Weights of a small transformer language model.
Size: 12 layers, width 320, 10 heads of 32, MLP 1280 GELU, vocabulary 3128.
Architecture: LayerNorm before each block, learned positions, tied embeddings.
Training: a variant of Adam for these matrices, 445M tokens, 6783 steps.
MLP neurons of a small language model. Each row is named by its layer, matrix (up: input weights; down: output weights) and neuron, and shows model dimensions 0-95. Each number is 128 + 24 x the weight over its row's rms, rounded and kept within 0 to 255. Numbers have three digits each.
A block is one neuron, or neurons of one layer that tend to fire together. After each block is what it responds to, as a language model described it from the Wikipedia text at the highest values.

L5.up38:160118090095133160150141159107111101076109068143083133128116118137125131143155125119113164162176134152114107136117141166126129133156120120108146152120110138147100110166146119180124122095150138129109173104110094148120057157123125137146087134112132119154099126129108105168115123114125151104
L5.down38:142140128098161124056098117114133133178142140114160133174072133113116167122123152124126103097129108131149157102119117109146078114146128097109101128123104128117135144116105157116128122164121152153129084148131161104152168076121126115090165120120091138162109120114137082093122163142153110146
Fires on table pipes and list labels in infobox-like data (Website, Democratic, hold), on place-name starts like New or United, and on word-final suffixes such as -ical, -ed, -ville.

L3.up7:124125085139078158130175138129108088119148106087118107174078115162126134112119126099165111132105150082106117083152104135106101162144145097142101116123130117134167166150175101141132122191129174157111114116146118097167120090095135129148139108141131125078120083112122119115086105121120135140
L3.down7:158118193124169085115062103102153133153086143162127159053134147092130114146112124154118169114158133152121136161105131117140162101123118178122130110116125127118096127122078143115127096074122098130158140140098126151111140170125130094098095128105123141168139123121110121157157163113137130111
L3.up305:105103146128132121137124126146118151085134140171126080089114096107140111137092109098098154159135124137108137127126089160127151140138141103131132088125130083148136153127104101098141109170147192141128123130158131091151111099141144121151124121135094101125120128162132098102140120122166113090
L3.down305:169114120151109119149133112145115108164129129091149152157138149158119132127136152133124093123096112127129115124168175114127112084133128176117122146134112129120114134112149125159130126130083055110141133119104118125115134155101132106130132145113156169159092124095124115177121125138091156176
L3.up403:131120130143133106147109120145139112107146087102105099124122102156154126103140162129141150157099136078060159065147122097149155128109109155140094136126078103148131136136120135092132093127123126127174132139128155075128118126094103101168083130153114082156116156145133127145086141156111126111
L3.down403:138109142145135136083170131103104162207123121129105179142123138060124127121124110134132133107124148163132111182116146146110094138135140127063145151144151178117143143081152122143162133125151120125132103137126086161122136168109112100114142098068144128115108097087148134101130145164151130144
L3.up498:146118131159145126158139175090095156125147103123115142108128123130127110146149113134131125124109122131170122133114130116150089116116106141171152142132084136125135125145126125157119120120115150120111139138153081093135134149078110113079144110100079098154095099115108102135130138127052142123
L3.down498:104106145094097108089099092172130117160145158115109134155125156148177155113079141144157145120136123157081105111117124120094158149152155108091121093108180118109116127131142158107124100163143144139108090133114152139151123093162153140123090143158181140113172129130138158101139168086197115136
Words about wins, records and superlatives in sports and career write-ups, such as record, won, led and great(est), plus some table-cell digits.

L3.up71:099132105089096113162121096129094122142137156099168117140135150135132130127092113129140113107128104162129106133183140133142120159104108148130118152131116120112105103144126123134137161145087093153141099160112177134122151137076081143070138109128164134121099140161154112097108098145141119085
L3.down71:162111143160146140116124160129150126123119136151110125094142092119124099141164131109123133135123153121139159106089129142106126101142160100112134123133160151144120134100118112146113086120166161124108126105150073144129124120164165098181116113138115116133157139120109121159123139126118124149
L3.up370:144108146119144119080136147148136123112137174099099116135145063137164137103117161138119149132100133127132090107146176121075097093129132115113134114130143147129157128151106116104136126144111122115160141149121116166150127116160102129120152126140168130118149163164105152155086093132142163138
L3.down370:104136103155130132161107126156125116128111091127145144155117160137100085135119099123168100120131126157126165163106115109165176141103129117142090152135123091127119103119125106137123090111136144144127141081165133099075148160104174149137101142105087110137109080107134087097150144143116121105
L3.up1028:157064083187095141138134129142091112138147118120158095146140129106107142167122150138102133132139141131093130122124083129125114159146102132169151131203164093138135133131152132114117134149074135120166124140099139174104086135122154133138124147165096140145102149122115123149081106127087113058
L3.down1028:135189178092111113129135120120157156122124132137080148134132112134143099072137097097151133123102109125150117137121174140126126076135146139091131125105109165116124125130107114156133101098180129128101133113170099073138156116160139106129150094076148110112162119126143142126156172159183130176
L3.up1122:139097115103080176163165136122130180147097118143138156163119154148131165126179141090145112151117100106121081155166101126122161124150101159137120112137159139174117111152127150141091124112120083137145108111146112152116115119063142102141105134126103142137124108086095137134107150100123124120
L3.down1122:170179104192114083120112130129117107120102166134115123117114142151177106086109121151100100114121100125114137090124169114090146127141159120109145164142154171100130121091136118151157127151181136109111116164149122118127117122142095104129160152142123131152132131140141114148104162140138165157
Word-start or mid-word pieces that need a suffix to finish the word, led by met- as in metal, meters, metropolitan, with others like ais-les, w-ee-ks, Cat-er-pillar.

L2.up429:106110155131105161167096151118117149071121085079112143114056162158127117155162192110094134142126162116134082132142131128144157136155112102084151139140165148146142138154142085118160174123106148156152148113098132145113098101119134115132105135115136125089132106114114144191128111168105150142
L2.down429:145121135126175177148110112120124179123150119157129133132161106111126185131094083109113109138108070105131162082110112128141135130118154138162099119064149113082142122144139150146127117128161138087101134110124167112088129150092145161102122176176148159122115126086172102083105120137143130087
L2.up926:090150098145143131118137140144120109124176128157154171122145190159156062130122114088166151129129069165153123126109125153122131107140140160108146091111141114136144146112134114117114130118136133134127133068142137147133153116108130107154140116098131057095133156137114125142109124111122158062
L2.down926:155108123107116123120105114126130140118077154113141122137158102133095155125127132134140124113125177096088150139129128111126117127125099098139146149174161102149133122149136155162151131148107108155135119134157125130113091150139098136140142148147082145151150114103110121094167149168114120166
L2.up1056:119106124120129165187152127124126157156101117062117150124113101134148134162124108110106130151130117146154098126121156064100163121135103125145114116120132158160129130190102145112135162102111120104137142119138124148146112102101097151124080140143094101133084125118083130174109118097100114127
L2.down1056:097171162151116101105091139124119130092154145169144129105126144139140176132108186121138132110129111134098156121136087189131101128134143133099156161133144134096077156058148101184118091203127151128135186117102122125132113132132162108125159108132150147138152143081185137093163166137142163138
L2.up1058:148156089126108121152127136148093163089111118138106166140099069152135166099145162114110129146143146091151105173129117147120126108112107107147138094143116149164149189151126173100130136110120131219177136104091105131091119119145115075129118147111163079128141150078121147173124123116094147121
L2.down1058:143097118125151163151131127152140146158121117088131091145127155149145099111125120172117117160136084179085126132144156112135143102140128152149130126129143128147156130131138083148107098129093143071098154100119128143115116136119111176114161141128142156107115109151112089119081144148126103114
Word pieces needing completion, especially mid-word oc (kerat-oc-onjunctivitis, Phot-oc-atalytic), openers like pro, tit, spec; also table pipes/parentheses.

L2.up526:120155108133128125142105151111149117101207117129131102092110144142145169112114188136132130126090094127160177138100115120142152104141092142083146126152090129136100085143139118140082153148119146118126136118102103112122151094114131123123100117128116124097094148104167121119124167106134128110
L2.down526:160099131152141121138134145176115155124089165138115134132111112125134089109124085097112108093155150158084133118166112116131107117146183112148113128141129147148124193117126111138119097104097131127153144164153151130131091176074142113119130127129126137167125157134112134145114096160110141122
L2.up543:109092134181135124100146143137098115088101114136142189156091115155110132138140143121100123116097129129124109103104121155102161081125120141142130130139128104160144099127114090167170142130123133124160147117157103129132060112085110123138123083105141152107132111125124097115116147110100125144
L2.down543:145120158095117099136122120146189104126143165134083101084086125102130085129115122138205146131118102130136127119156158140115146146124135121165143117128144127073102156138164129164096107115113123126110059148120133145145189122096148177124172184117119098161118082130121175109164122146118126121
L2.up698:114149116107136134121146125139099127105130110114154119137096115106121135116112105110163146118100193118124094101153117078141151120166120141090119146118084138148120141141094152111125160125104141156127137137142099089131116090123127119154134162164088109154145134124145130151128162137104135074
L2.down698:140107098162112084155143152125141110111119106105117115108124109144178065126093131128136113202152166120113119119138140127117166127126122139152090108147119102145071107061128105160165153127129157098115128129149160121139154092106090160141109131086150123141140110115095107127147127127101154132
L2.up914:128132138134146133114124192164127099062139124075110117133119149137127145103118129130125129124084128143111144147184151162161147085109154169072080115125128104125185148110105127114131174109114157135117148155137155123097153097132107114142099108120153141136130148093119118107131155138084163147
L2.down914:112144106163120090134155094107146097172107134131153145103106128092146103172131142122123122159126136119141087131140080136115132159117096068180143156096113153104133106116137131108109097131150135125145113104143126122145102175138124144113173158107142121128151125158164108139140084137135080124
Fires mostly on the word football, as in college football or season of football, and weakly on other domain nouns and stems such as record, represent, compos-/produc-.

L5.up685:132170052099105124114131147084110156108108087163124147125118105118152130132139132117131140139120112123130139169119103131156109121125129143101112109182160168118113085123121118136124100096127131163152124118146072171155133115106098093126096199145119109154119150136150153156114140095150193145
L5.down685:145102157110164146131109150157164110138125142136157086108138149119104085116134104140158140112124110089139111101093160139114163105145118081135100112093093076115128137098172138075146130139146142129129099179145175113114168088149140190161162122125113109154082126099117107104124114137152098101
Word pieces that continue a word oddly split after one or a few letters in technical or descriptive prose, e.g. cobb-les, c-ode, d-raught, b-ene-fit; also "can" after a noun subject.

L2.up102:180106136117124149151164147118086130114116095127122169119131132132150155145153160111089138123136115116134150127091137165086094103102116109146139135150155157143170142162122091148158075128101146157109166175114081136133142110122124078099098135130089122119083095128148172164107079139127122112
L2.down102:113143105129154097096093169165140149162130168145109113140099121109157118127103102133174113156125119112138114155149122101181162156118146147102133107119075128112102105125106168116102146121146101096128106086121163135155122152132163169112172117132173146112174124162107103125147130105116119117
L2.up119:076120133123124115120083092100084115099123096150139139091138139117112141134055126129120134059186129140105140102111145175166126117139101147116161151097140106173132118149167132101152126120114131160158104128136110151156111171125137134116131151171090134108066107120130111149141177133097134171
L2.down119:175135135096143133162151165173134146154148193146131114163083110130137103107183155109128091191056108127137100156127094127073121108121163093128106120154108170106129108132091147149115114116132137110107131138105126113124141121115134124110111129088129127141165141149112132098108096138135121103
L2.up737:127141090137136122152137095092131115098149092142101116132110117178147107167123186174119131094130134147129133130200131139095095120150116149111111099121101129126130134144119097142125156114101160131122146128130176104117106119093160106133107136156154126129117112114145118140138117142172172101
L2.down737:112125120124133128108107156146120092151100155103125163140129118104110159103143128082150137140100133108138101115075140119131120116132134068144098115149142159155121127122115129075131150098158131113130095115118064130124144129131124091103092129117137169111137110120128117129105104128129138160
L2.up1246:143113130155107159127115167153135146142139119133145145145103088119169129150154119143132156129100152145123140195092191140141099097135137147131151132149129126179130100170174160115114099176172138106162109146108124141097101151110145156139089127128089110128138080081155100129099114132085166135
L2.down1246:107138130106136102139149091135127099113128142129110105126130159151126127121129143113145127112153101104126118051175101134128156155130104095113094107093145116083128130127122127159159127090083091201123137145133133110123144121152143092095155113113169139134116140161118129130147140129164090096
Closing subword pieces that finish a word split into several tokens, especially -les, -ions, -els, -ines, as in examp-les, cobb-les, act-ions.